Weights of a small GPT-style language model, trained from scratch on English Wikipedia.
Architecture: learned and rotary positions, tied embeddings.
Training: a variant of Muon for these matrices, 606M tokens, 9247 steps.
MLP neurons of a small language model. Each row is named by its layer, matrix (up: input weights; down: output weights) and neuron, and shows model dimensions 0-191. Each number is 128 + 24 x the weight over its row's rms, rounded and kept within 0 to 255. Numbers have three digits each.
Before each neuron's rows, "fires on" lists the tokens most often at its 100 highest values on Wikipedia text that the model never trained on.

fires on: " p", " P", " d", " an", "p", " as"
L14.up712:092111127102118090120155138148108113100152130139159149108093141118125109105164103143135133114142133112135103167104166125132132098155137117170144140141140132090125158126124151115112175106108146054154167133104201133113122115137127151096092169138117138131112160132096104089172119140165155087122097151106101158171114140144138078123141146139112135172143133156151132140147125145133128145127119116138126129132124125159118109120147132100131115109135099143110133101124148116123117118132180107080054104139156144146152186149115129119123137157102106159146130155107142144090104080092123079
L14.down712:138129131137142118089112133115120104134122171107089132142105158117103168123099138070136146149117171123126120178109131143101130106141105103127150065100103131135162118113137109102104107128160095125103155124154148159129113116096124124138173156085120144070127117147074110125087089143138136100153150098144123130117109107131162116129166148105146139136163134176143161160141146165164101070090146123100118135120127144124147156143098111138106149159115112138128110131103130084136107118146076117129181115131101127151135118155124157141119190101148123129139154102152157150133180158128128136

fires on: "l", "en", "ud", "red", " offic"
L5.up410:148152104160123109125123118096145112155161142141106102071149065155129082146117128105130124136106153082155124118097130116115146105104141138112155113168147113146116116140130178083145114101108154164141122109191121102147110132109115077093101135128096132138164074089123151154158134135150148111125119171120092146120134094097130098168142109104119146131144113131152170086105151124137140127148139120160174171101124115109094094130125126120154171135160154153132169099129076101135118150131160117111085137114105166125138128095131118157148100123108119113122136158166142130112135122155142130
L5.down410:125154110146116145108145130140102179153102097135136116142130130122124146108125105093130112143116123114136105122088143103084154185122098098136121148097144127118125189152111152150124113095117112110121095117129093114130164168109070141152127104131145139117150143084134152134100091084064156159126147110115145153129113202133116116084102170109118104171134153115118121127136159125124157161138117156113134110134159136098149127156112143114157141132112098117144070146123173116162185123106124156119111096128114187124124150155111130098073153157139128120127139160140122141124110159121128138

fires on: " (", "rop", "own", "g", "op", "mar"
L10.up331:114157132126152118126161116169129138165164127098123137104154147175106103118107148136108114153107147175132101133103125123142167161159168135133124135121111105143127118110149154084110137131068120159163141109153113153134143120134146067130137094095127113102115130139107145083165147107133131085115146084159149107133203125104117137134177112141159091140073128148135137084134128141117146145115112137117085087124129098145138121134133067103124090131104174143121094102121097110141162101136155185147108122128144136140169127106114125151078123115141133141126122103144110152127146092159130122
L10.down331:116147129108134127149156156126128126122181125126140129151127154127137142098140167103133153172073140126122110137132116104127152089155162168093129128126061105102165105086166138141149142101109145122081139080205143101109177144126173127133165173115132120104113114171116129112151130091109145098140085070133147131138153112109134135114149142154155110124087098150111137123097108141136146121111098107091103134137148133158122142142135121093136131083149149144166155130160126140124179136145100116115111152101110080135132137122110129146142142113115103129135112067096120120116112134114148157

fires on: " de", " ", " 1"
L15.up193:141126141102073134131095135153224128094152119084146141098115160093126085135149108127105147117112101102113097106169144129145171104102130122176143122088086136112153133117125115148104142088101174133087132130113144117121112137094128121136107121125125108137157118142128117124147185091102181084113126137103116147137098130148087108111146109095149107156149135122177145150125105147121129105136129155128108086155105125112118110106106128116153123132095125146141171158156110163137146147159150149118151143120087125125172120166117167153149121160139145111129116087127129091129156117115153155
L15.down193:133172078122162119101128110103132165157128091148131125120148115112155145143117094105138170111068134113108099126106145143117117162137163113121137148139143132126163137120146152132150120155150123119152124131139090096187126130114120122084110106098152139096133106104110126095123128095145123125168140177157105106126107099144141185112102110112150127136136174135122130059113138156149139136111154188130131132148113169120100151111151123113127107093164129153097112153182145110134123149112079092117137156161063150122120141154106130098095161130157155133112151123109137143101114094090114126

fires on: " in", "===", " as", " become", "N", " be"
L4.up755:107130103110123135127150095139097121119118105148135116150143129158110130120125120130142141088133145117178128123102166159093173111092192128137134157107152139092145153122112140086110170132098102116136108106094146122136140130114088126078163092157115143111177137097157119109116144084109111128125099110115104091108091152101092121132135115132195118125112155145131095124122090117124114134128120078109100147120172126175111159100130113115133155126107169119108184116106142163147125134147099141112107149141119117153132144091155129151115115114088118140117153135075071164176117104137140137
L4.down755:145140132135119120102084145115121136098142125114112122112140159108114126149138130127138120144115105159114121163108104126138117001185127157117138114127108131145110079141165117126107119098125157117103135136146113131138133118106135128149108165103138135108126157151100136128133115159137130125132142130128146139148154102144144127123132121090103084153123130125145146127130159130137123118103113046121096109153120089111110109164123121125110122137148106125136255141124165096123137114117153109135115146131171138163122150151088145115151132097148136145146131134130150106125148169124115123

fires on: "t", "ts", "ri", "en", "ot"
L5.up102:140117100133130150166149145134166141150114146120158068144119162136091130161121121126087115118095063145150115118127134183158096102152138134144094138073137197121163144121148176108146107119115129110149081111090122090112144161132115129088164132133101130134156155097095121133131152121119143158140163151152140101130118116154136141139117092124122143124125081122112163100135155091134114111108137123167150153102106150164134123124151135104155144143095092141127087141135140129156142093148139092132127111137131130149121112097153074161133141128089166146168122183129112112120170104125141125
L5.down102:116151126113118130088171115112152145128104099122099153176143150107157088125131120101181145111169159108143139126149136153133128147096134129142147096117106137150098176135119107112080143127121119097149124167128107130127083112076117170172108117079132130146132138126154145132129113122057141122144091138126144102124156154106122105110139121152142135157108115121143115132133106167184091133128149117076113146160107111120069141136153130157144116137143176127119129152135139114147105172173116144081130133122100139122109162130120142110156143098131112138103147061140112136072118119123173143

fires on: "an", "en", "t", "ad", "ri", "al"
L5.up465:139161125107118090133142129168129117179143083131127111181135128151126125103139132154091103164113105168142124149116141169151151144116175135122049121187104115114122129143132176093115139112109114103135117124087085127116143149091145126124144132133125155135153091104089147160169073169138145139127146115108178136119138127141114175120103086151123141128151137123128149142120117095079151098130136125147151124142135146133101156117154127096144087131160157105121117146093131131130122141150126100126080089174117121137098128120149136127151182092083116143142128135104130089110141109115107106
L5.down465:099138120124130148143122125110127129125142148123138149070135141091177099127159136111148106099148110106167142133121140089088103114130083116154127148084120150147168153107149132157119106137109096092129100105116136088159126181150108116119142140092106109128104137184164153092113155133128139088171113110122066143128164109116134099117142146137147160145142173127097150136129144175152122130120116119140095134085140113149149089116096133082142154100165150101152150102150095131151129092140147135101096138098141110114156125131128110163110100124160184103122160153100132159113146125140164148

fires on: "A", " program", "ill", " of", "ern"
L3.up422:152154163138154139127133123153084140156111171133124134184130107142135110121154132157128112184081147133097118168123099128135125114124156161152141145053134129120143116093171104121137140151122107144144114154137151122160153182155117122109125105084057117130132125142100156171103109127112148122129136133182141163147150162137109153134103115114134115121120098121116124132140110148117125125123154129144094112124150090126105123109124143130098106131108129082130143123106117122123104176085152133075133131127105111094131128109105112083104110127105123111142100068105170177138161143094145181
L3.down422:110088123112103113135095163119109132101153112107108114111144146097095139149102109120110152085158090134163150104117106109109142100120115087076104130199137113156159168148089133133137126091099110144143140137159125149093132072099144118096122150188186080126150097130171095116122128128171150132129126137108119111121133099111117137130118148147138125128135154106096153129144128090139140111124138113102123135122118189128136144122140141113125127143153104169117132123126135159126119106125135133139113119131122170179117134141159140158123100145150134163131171195122059099172117153129121137

fires on: "y", "c", " Pr", "om", "F", "av"
L7.up42:108139144117113126115101091084133149109115140167094107156105106150114128129088095091110120147180136182117129168128145097141172153114173159114138146157106113139179132125167135133154129159123161179121104128145121158137165103137115131102091092103099075138136103131133165107118124092123104107154100112118159178113067142147117098111123136148154174110142119112119101131084174127152124104133113110107127109115139154144132137111126077133154071132102128152145145130124123117141136116123142116136081128122128147165145094165165111148137152136164130123132107173127131147118108112142097100
L7.down42:096173094156150130129092131143132140160138122136147150121128153098095146160143102149140053131103133122133087150175118129107102127137168101111121116148132113162105118144082114111142164090055117094143165142129139108125185156125135136120150156108103126098112115148118125104125105131108125160119125145169118090138193107115105142130130077103157131130121104100126132152137161104157145142149132150114101126145088131118124118143140145161096147108155168113078160117155131157110121147148122124115124154111130123106127151140098101121134112118149104119049172134128164134117154136137157160

fires on: "ly", " most", " high", " more", "ely", "io"
L9.up577:162119123107138126125105085082171158129131135118140129125147131135103094112110103140100114138161154110129134113110151117109133096154102136153130154100144116169154150113148118125145092099128153085116152126133131142097080146171109148127131086162109119142148116116167132154155099121131120099114129147131155099140114067138085120115145100095123128056105093134168155130124105137113074131146145164149165118122122150103156100124113123104161118100125176110107123155125144106106115114118155166115128125144139189163121169093164115094132134138075102139140142134157127175112165148166134102
L9.down577:126123135138142110155126093112119120125124129101106147131103116139133108104125127125152070178131135110166121142143118119139120145122124125120197151162118124118114118125107084150117138146064091121075112159154131104160141115111116138150085126124129132094119123081171149130121146132122134153157125128125110112068123150140137117105074115114128113189163129145099100130161129122152132130105127106069085106143145135150161174180129123149112155107137110129133107152139113179152121126129166142069135117144143112127169153190118159154120137171154138132094115106128159102120095099119143101

fires on: "ed", "ut", "ired", "ated", "led", "anted"
L5.up279:108110140139137104113129133115080129184105141120119181154121135144119124168171149134098146156107185113145172111137131127143105121149083111121095131148156137147140112125186139132150090106111116160133147116148118093082142148109120151137130108105150093156144132142108136131147149131135108118099158120126108101114113113125149097153150091146066133143131098128115164103109100104135139145121124133139176094097103101079138141133130092110176089101136118105155123127112123127048100136155107160117124144108072147121132113134156149124148165094116141131145154126165097131141124137150155185
L5.down279:144163102154158176105117116121113124108156100147149112125129125124135117111067148161147124125147149162124135110116117123099095117150172125142154129147127108136102140101064129117112154133144093119126116138119096114156114080173146116120137093136179123129131102112181100106134092141164144128157151145123173123133140116124122082125116168140075124110105137125142126138136138136160071103132154103091141140107153172152086135089139159101130097164111123164139155110139135121200154130145093110146162095128145117157131137088091095133132124114118135104089149148112115140177101128123104143

fires on: " C", "==C", " conc", " deg", "ri", " ent"
L14.up445:097101123113138121123129148122120117116159192138126117152146138123111160121173153127093122116116121079131134145088125141136116163122120197140113128100110193113147137127091097167131144130142140102055118119120104079121129152149137120122147142109110165112082115151110138129131142129119085108139165136160133153134073160110104122090138125115132120123110069115120161146109131114059121107115095149165139128161116133132150111105138125093116133103124139098128141146147119152164126158111162154107111125140147174110118177156114131169079141163150126116126163105141095157094137131122147117
L14.down445:161150091162091154141098117140147092121104104144137118147120145112125090111099112132177108138158108158125125148176130129139126107137083132161131095134146119133136127122147155108090114128135155117114096178127127143118141095122166109119132076134112115114150147102142152127114123149109129135158135092173126182114160117122151100102145103146154187139137103103096131136117134103155133139160107090089127134146112144180127136163179132177134092142127138132129120129146125131104129108165143132158101068129070093128152108121090136151150095127135128117133149150078102108182119071136116122

fires on: "an", "er", "n", "or", " man"
L9.up542:134122156140104143065174139114090104158210111129143122117119135126115077116137131161178104160121130131109105135111107137144086152140145143152114130135112107113156127150134122098152141108121112135145134098140129128121139127114068108110137157152160157134142117133149111123121147137143170074158142135097096180114137138162092144145095106152140138148178127157125111119171129120163131140168151134156146074107125100136136148151109097100112104104139118131107109108110104087138107117142132112123130161088166138097109105112101113160130189111106160080131113134120126102115086110148155146
L9.down542:124117095127125139154164109148121116110119138104086143079130096149118140132126129161084160139138126146138117126125113111099113052119168155078143130138110177102141134132116129147094122099125077135120150105137133156145139103125188098168135100133146187093183123135143137160139103122136106164096133114150097082128100112119112124145112158116124155151133125126154138116086107127146128169113130136145122130097139128121112131093108158127119143119106137151128131125132148121111147066118093193108116126159105128091137157109128133123132166166101151112147201129113152160157146112097115156

fires on: "ore", "own", "ing", "g", "od"
L5.up525:096147126152127119104177136124123149156089127087149121141137107122121130171158118150156117149130135112123077101086102125121176155086117099137112122072128136144160105127107114105120115148096169161141166179131117167152144150133105122126137110131132136085141114129105071088185134128118146093142135144106133139127123143095110137127112090134119147158118162159073102121099151087123147108165099116136146114110122122123156116145112118146138134135127120190093150114085161129109171117165141143113117146129124125163154132132164105131137147133141145143141099098155154119071120099138112067
L5.down525:160113112138144111141060191138131142134113113138134145157152159120116139121141128077108139130152148155095188138162125114074136109155128105121119130118143138092118155143119136103156143093077119139135125088133167178099118109101169124083160109089149091136116134132145160144176124125095113178103095083139095104105143116119111124087114134080146114153118145083145119106135143120116135146113175128121139127133083099126109085132134128105148117113162134154135134140151134089082181154107121123113123135152123158137136126122138132149099162111120135141127160132141154190106130130139138125

fires on: " White", " black", " gold", "aking", "unning", "inning"
L2.up94:077191089115154128111125175139134151152163145139122128141121090133110132107122130150094136115124166135092198124135154104110165155132109141095156163132126138088147122130110156113167131097144072156118102110144144151126116104141068139094123108127143127101133125108134161116146129112087099149156134132176157131125132108086156163091146132160151110162084141105093108141158128140103126122133133097139123117089060115134107127139118129132145152106161133146084120101124161141109108130100129110080164154136148164124137111120128131118103119113157142113130099124169160160125126164127130091
L2.down94:123123146113152135078121126148146094137118080113130161139147099128126180154155094130136137099144117163119101131105137119152108127160133146099119143062125127152106061141156082115176114118090161092170120143136114140136127097134120105131138151123151095154103114135150161118108141108103133134112101117131099120152119109117164156081120129134173108135142125071104149174168139111173120087101143120121158117152088161153110127152116098146095161116131112083163154135102140132176107099171096121122113184130153090129147144122149111137151093132132130119124132140127116134146131116144169120

fires on: "ap", "a", "n", " |", "an", "m"
L9.up595:128129172134152160094169105154161089092144089091131141128168112123113102159154130146110119103151081124135135158141110125175122126120145115106146099120130101141145122145141132148097144154101097121104141118138158112128105125116142094115129129130109137157184138144106111139110081163157158155093143153132112140148136160130121138141119104136123121138174139145143139114120131196168079099094128082160060108087156100097115141132134113108095137115173156141118111134099091146136082117155151110127147108110141157074138126104153086133157142125137147146104142130142104102092101100145152137
L9.down595:128129118129097132115101138146157137111128136119104135125146148118151139128087120078157115140146161166144128121106160184101129015148109151158116191106152112119115162147101113122138108106145151121151115124107127107152144115130120163143106126154139138166110145114126164111114155129103149123157131120136129120118128072148097104127121145091116131137091088131083142137105153083107131175107141141116128117122085152159156133093132133131159133099140107107166127161100129116132178155104104106140100105132121129166100102154086167128128125117106138114166132138103137149129139136109111196

fires on: "n", "und", " Hard", "ra", "est", " Cl"
L4.up506:113184115141137129139137110166139124123148112081096139077159152197085067138167145114160111149130157152086116144120108133142112128117150140147152112165139150067115109155150130126144121158144120115100150162128121124090172126106141149101113124137096129107144115143116178109109130120126116114128102139141103094132122099097121131122125116155123077137115090120150125089150142106129110140095102189139144129123144128086111161144136178121129151161152099086130114086141116173122096122098117201161135145150078131131125146131148104124114124115110123139113129109152126118122128154149165132
L4.down506:154105125144083134149111180111140117145171085122171134133117129130094093081115120121109136122160151129121131121115133191120168123095127133123095108138159154111154105140098075169104159148158119137136125186163105172149110115128132159117112119097199142119130082097129068175118111118101075095143147163152157078125158149134135143134125106119114153159120113158136159153116114145128111125107086165152153115137105136128152136148161118095148106119107156124135155115129139126123087102139130160118103141111119123124141063135137133131136122141122133116077127128120120121152140102117139125

fires on: "a", "u", " African", "l", "on", " bi"
L4.up550:136160164132143133094136115177143125133166105148083084100150112153128110133158071109188154183085092110118168093147137158121125126112141105137119118154122127133166122114134100148123119111136125124166144099174090095123104121099156118113179126132125152157119121122125130109166099130124128102175149123106205130152119158093118108150163150134138119094140117099150124099141105114151087107096113140138147131150139149122124140145110153133123083138127086120129105157159097167113113101081154129134132125135100155107106100125173124126115167082136143120151133148158131158122117118128100136
L4.down550:136110124161124176134113124100150110104136120123130132132139143099118108122120140099113114062148113159111070141161132128149111027128159169118121148130135164118132111106120108086132146123088126137115117149090119133166181111173115113145127113134196052140147142118111123126124146126149133125113101134126100130125133103157130149159116098101114148144143113150118117130111143139139141134146128148110124132158121135130127140107133122126089152113135164133103212125084167089129130160142118095130116150131178131167145144101121110119128115176128134144120092133101135094104122121151129183

fires on: " N", " W", " down", "On"
L15.up761:118151083110134127125146084149125117078093123109140152155108110144154107115142180159116096144092131139134150151161124107171123096156153119143137126098140121083139101100116106148129142166119128151150110071105090151123088128096136143108147149145145142145110169168124185131120141097133105105119062110113095107134138153122139155118142152120132151126196145095106130100099109126111153137142145124093114169117109141127138111122133130107096113120134130118127129128101090148142116182149124144139107155138139189111091169140127087119118157085116145153153129129148122132170118151086173150
L15.down761:152159163124097116099089136121121124148129151169128074121132149105112085097114100132120152095149098138113194147154125132116130152156107144140116145134157125116152157147163117114145141128125108112100107130096139120111123119150128109133108124100123123190091109143113116131171155155100099094133146143173110131122099122166158107121132126149116154139129114152160156151142143122108129113130084107075099113140146111136094149151114144178112166147117137157122154177091163110124139109102100126125119147134127052171146078148156133132130097184138126131073078122136111138126141096125112123

fires on: " as", "===", " round", "\"", " championship", " to"
L2.up568:138099103114115081118136115113141091137129145120129132139092117103130164099104130122119132118126128154112131100143118164130143133154140132154109190116155167102133125176075109109192166124114155152137115133132149123121110126102145137155152093177145114111109102150157155141140150086104097121103122112159115104092131138079171093129166143102160070128129162107092085152098141137130117144091148108111157117107127156180150134094129103102130166122133101135156142098096170167111142144109129144128161144121166144087148115098126106130153102164099092146123118133109136095132138115109110109
L2.down568:126175144122165121091114115166149069091130132157150124133177101160113147183144102135124123133074126132139138145143174132095164114130165080115118113107091115116152107149123136141097136110127130164119106125116145166087157127142126122127163140128134147104097131139120104136114079139162148109117165102115102101096156148143123144161108118149084130134132135130144133094131134152154129087117127096169107122140162127120082154125157090162197166147114114135106117104125102078163116117092135103094115143132152134121146140122116078120134133133153177120102115148099139156106117157092122138

fires on: "air", "\"", " for", "==="
L3.up128:105172138144131072134109116139166133131129123139134144102128138140128123128108096140108163096124150144084122090109178150164160099134095127142129127121163167118154146144129153113143185158092139153138109149104151114127134127138090097117129123151150138148090102109191129139113132112103118097156108131100130122120124118101164121181127122149145109118123083132120142127107106142064074094131166124087199105128065155138182132119104127110135128165147100121150134133151098109135144124063116104133153154110122160110150118109129137096117120115149171140120106143117117144127116155145148126
L3.down128:074151144132129154137122160090184129126111158116160137111126112151131132170114083152153107111143123149171184154110146150116101142108115111113120108135119107113144144162151114117139124124102129081145122114134128126079139134158158109138141100132114155169093127137159128080180125132134095112124121112131077087130119138146128124115148086165111127120104088151144149084124127138133148154140129110133131114142139094081095102160132130135092099103172101138133130081129124097075129130180142166150095165126096108120116155130167085106145138130157144128172170113156151142114123154100121107

fires on: "al", " Que", " Sal", " Trans", " Instit", "or"
L11.up404:125121115106126141167180122123118165121120122098131127119127162107119099107112131115129104100150100102145214124126123120143135142102097146111180148120128091092092152125139139153085084132114143117146137099164102143143145134131106156198112122122107106153100118150123126112117178099133149111151149099057140078170131152104126163092115125115118118178124123113103126118104121138122156140144160134160137126092145148096127131104136151166097120127112096119135117164128119153160146089157130126097147156150151144117144102149114118139129084113109130185137111170152102122090119110161144116
L11.down404:123140140097127113136133147132109162085145078155106121124107122150165133141088175137100083109076132150122124090132101161113156064127091172162140103146154143121112168157100133103123133100100126095147111112126120128146178094135161138101110151100173113132120142096091128142089148131124095125120087090093146145159135103160129126163112135149102120091154098115144156146109102102145153117106135157100087154151127114131126137112170154149133131128122173131110167129127143169114155098156146117135108119170114115178118119131147115133117138149144181126139124087134114117152116145127171126

fires on: "i", " |", "d", "r", "b", "o"
L9.up165:105112139117106100134109072134142134109098130134142197145160097150117114118150108153106140136112135165110167100153105141129108104061127114107139095143148149110135126154118119125145116123122121140143130070145081120133117101143120129072146148146133097157192120102099122140131122142111138132144121145153107146158136145105135149147148134117160141085160147176115163161177161138133076092166171149133154124122147107132113160144123114158130143156154098128106104164145092118112110101099106093153136113117138161134164113134134133133091135104102144144141069133173088101102117119105132144
L9.down165:141142102138115140111135145198113103121155142128113135085128134111153116116115169101109130121133119121130095163117110096114119017187138166121145119112132135125120120107156110118134123123137128178119146159114167108128135126131140107157123113126121119124111134149129138095122103128109109134086134139136134137120146154140139138118113092146132107155120122084140081130112129142138130150087112092142148110123111127123146085140119118101106130089115136126122240093111161145123116198135147160146143139113124145149129147105098149177170151123127164108096139123112165123104169151121124123

fires on: "b", "th", "ird", "d", "row", "r"
L5.up416:134142180143118079171135088099138145122136154154107126140105073129144122104149136137115098127131121126122107115153151100108130107147126107096148130134118123117112077113077109076173135148124145180156129085119133139108142121123125178092116153146142112122170191106104123152103108133127123129147147136153201160119106180096148135164131127150174141142110117107127099143119097139117117136137118137137157151145128130115121165133079129133156180114145111122099136126113114129151115144131066109138118121083136153130164143105103122088136135130084115090155124151162123144136128095116162089
L5.down416:135138158107122148107118147158097182148102138122136121109142090112167143188114095126119159101137158143112149141119122129128178064182122106125107118157157140132102108119127129112099132142091113122138125168156095134115112100135091077143156123146098122109087141099166131116176147087138127168109156144095161122104160102096131096076118107144113146147140146138136171100123142099116123115115135142118140108141131147115150111139154124089143156168161122126117108117168159131109138146095149128134116083156085084129126147108141109118089124123147147109086167158146120149132156101121130172

fires on: " r", " an", " 1"
L15.up114:149091101137136160116122118124165094129222149164144108153095139142120090116148096112109082124132143089106127144130132104125142146129119125137113114113147123136162124081137162149090123140105105137070146105127133109170154132167124142091140152150118132147132108123109123098117132091165144139110101177103152141176178155141129114118144129082153097143152149129108083134127128158110112117138136121173142137133154095147135112097118106089159121170139079132076106111064105144139140118133146142120175123124143158158134151113114133156118134158118125114143129113079141135106130097148135148
L15.down114:146145137127169093108115150142106114138154127132172066155118109117105184110130148080157147106087136151170113116110108148136138160143134105159152139127100128125169125150070108130081142141127156132131115109142162125131163127146127143111162098133144137131093115131124133117139140103164093095115157136144100119144103091128124112137132129118131158143128132164115167121126126085103143127111076180146121146103138120127146099127116078173142119091165079108157106111149135124136132138149107108139150078117083150170113130144143123117083142108165109157179120108131168100140103129080118151

fires on: " an", "-", "ac", " m", "an"
L13.up40:143123132131138150154093126127084140129153118132152101111112132126121098136106117120095141129096149098090151147142130111141110131132102121163125141133077101122192142143128165126123129185116155109080105130139139111114117130181099126098147133113160130124083107125141145071111142145132117142106108140124149128121214120184113103124150151124120143123153116154149134100130117112110124138150139171138122157086148104151128109091130137124109106117174188128110154123151140105116116143141140121087105101104111115150116100124138128181179133142137143123144102168107120138058059120143121112
L13.down40:133146118154149116155148141137126149103117179144123147151129106130108111110131120134145150124124139130137160150106136110123116077141125145124102125120068105127133128111137150128112095107129132068091147157128193135155125124140140097130151136131145142124075140179104118158124153130104146132120192125085123136135151112096092117109116112112118148160107138134137086126164123146129159138176105137109081110097139120092131128126142163106122123096191101105138059157149112123107152116104102102122133134123123177179148111130158111181146079127121129128138148138158116175079135080113133135

fires on: " in", " ===", "===", " Released:", "s==="
L2.up205:155134108131168112111133094173129103108074115149190119111130153125119131121152088153129172110145109094135133113147155162105112108166147091136120128116105117079140152137165160136098155150102130086145169155115148139150160119174140147123137105101125121075099106163137141135108078107124134130125074126075157134120102127151124112119111160153123168159119145102136114112145131179106114142123105127121114185134122164157075132133137126155174122138116117123097160135124146150117087121115092147120129117112118153124102138112131148118133116151107117102085154144091094147183118138100112133
L2.down205:133144154106153107099143117149110136120125112156118114131117167082118104160084154097131149122153167129124089115123155129077155131137152093194108123080118114151130102098122138147083183107171158124131137153110147134142162109116115134131143116130122123138114106123118128143098085137129173123138113095107168175125114130170090114146134150101113148143084153130121093124113120143094133129132141077114114137131162147131129210133135097142145136111128126138120165177086129150100121122117119146129123155098151138119139142104131126107144126105117073145120179086100143136104086167124129170

fires on: " law", " of", "V", "iber", "A"
L2.up145:107141124146141141146101138147113156152118127130105101136126189100126153107088123147139142220114116112147138118131137140102114108080120114168107156090139152116124120100075074103148116123122115164132127129126148103109120148132123144137118137136158153139102108153138154127107113126081180109163155142169115093143115128163151148092128107154128153110109117112121124136147136142131150160140156139116117114116182125094145140164163125098113091111124110123124126094104098118108128124093149169124153125114060190103136153159099137125099145084110151160111158112102175153115111139144109129
L2.down145:126121125116143167122171131146139102108178132137113158171133110183144108136150134155107125148154087121140075160134147114113124149171125131140164114137120113166143106152165149178110138101117154068147105103155123138154159116094082117070123118107121124149167085106114105142113129140117148126154077121127133134107136152115119117133108126133122106106143151162138103124161099113152096077102132118156172100166116153145108109152091131124125134126112123149145109107100145144076146136079087125138105147122154128146132112135138133173084090163108089152092113177136113121128106137124131134

fires on: "ely", "ity", "ly", "ially", "ily", "ically"
L5.up707:117138143095121148124118102126133143097162116116141085127151105097119144118119092115096130198115125099133126135122097123137100145120085151128106142139140134130160124149137120138142137069163149103148150103137163128140112124107124111119056095153088124148130112103173141154162114120146110126138177158134136155101112091157135125141145114120104171142133110106144108183124069123111121109171151136122147112093128175098185117110107145132083143128105170101108219133121124128166132123122159119137141134110103095119131137111128144167143127143154106141091121112135145100130140108156104101
L5.down707:103146130127105131106149122153156139134104073158138149153176132138095134159101139091164122130134091143122116085086097134104115149189121098101133124103178105160126144174116139115097145101087133155145131130072098142137149104158142107125147123153078115142147117116152165154097117155159138105116154147130100113070160101106143135131142113128139166125132150209115142115135135155118117119088113062131133140127103117143131152136145097121121157098157137096147114146111125112108119138141180118131168100124120105118118088144145144117121104162147133147124137117116173136131142131086147132

fires on: "ist", "or", "qu", "ent", "ian", "al"
L9.up189:108126110146138152136163133146150153158148159144172091127177137148107116118139135131106111124123101082112132148129151152117150138143098128123109135151125114085120127090136063101100109145148172148116126107186153150113147140166151132167114100128142119130119107143093081131156113080105123119086130113152138123146116140145158100083157134138094135127110129132134143089109184110127087184105141115134135089122152086128119167117140155116149105128106101145130159134200132094142097147097143152120101136141131137113137190125145112130124121104095144123100083155151088113096135105136106122
L9.down189:132128157136113136126093124107159109092124091133082107145090119126115136119144147089143131157129147148132099102141112118124073100137170109103138138122140156153166120151156195134132160135064107145101144121144085140168113144109110091099140146117097123154142084155165160155095113145122112133142136152114122132147132122091089148139123103116135115107174116131115120148128065148116162130161112104117124155163090179137132090100106124116161172122163127118126127142083079154108154122146155137147082136132110125156152085129140163107120131122143124118145155108124145129179121151112157102

fires on: "in", "em", "ar", "al", " Fred", "ill"
L5.up751:122136144155105153156132154139086097105117150111138121159126140148135105139142142090106122126101130159122147141161096139132108103104106128081141164189135102120154090164170163152177150080134127142092103146105104180142142171106156096125126122109111100122161152143112118118147117121107113150148157140115153072118182136165115112169114118114155139115143125106095157110142126158150160128158126127101129114081093160099126132149107094128130124137118105071127138086145106163146122126163094110097110126132120115125106176129102099117120112126119131115129120161082087136135171128153165137
L5.down751:128135142115157100134091144129143109148117094145115118096129090097128105134086137177158137139164181138126093121076123167157148153120125132137103110122081125113111171133144136124080140163109114102133125099152145102155097082093098143124131135121134127132123099128145158150124135123147127084118076096138140157117097112106154139135119178126122136106138091148138081167154131117115114133110114191124143152113095127137108171128133132113128133141088147179143182138092132162128137166100165131139127116155123154148155115125107085095132124158081176135121166129148132121122082163117111127

fires on: "or", "ime", "h", "ic", "al", "est"
L7.up486:116096166150107146114150141144120121126108144132130146168124178148100119064093102107137118142109128119126173158113135092107161098133127144075129154097129118137111128142081113117169107144114139118147122098117131159086124169147105148117086149168133139150137118170145139119122146113146120111086154164138124104156140129124137113130097145070146079134140162094092099163087161152110140165135134151098138065094149093110140116112129126120139153114096138144116131136143112124166122098122112140108166064097135117118126170124094163129148150110158103138130156136154128110128090137124165153
L7.down486:124120090117142171156161168132130136120119113108106076108157090131144141157164108142125140116162164128121113131131110103159146089162133076130154113149139135130117147124133137126129147081143134146142185147134151140172124115115142127110150127074103099170106125123129168131103159144111148071139107076144090126111095085145115102135131132128113146107140097135149151135138105141117119132140115130164113162134139125134074104108138150151146135127171120128176184108110110166128103128097153163127058136149113155122103082133133086118125126180120140147121101123109111113149124116094149084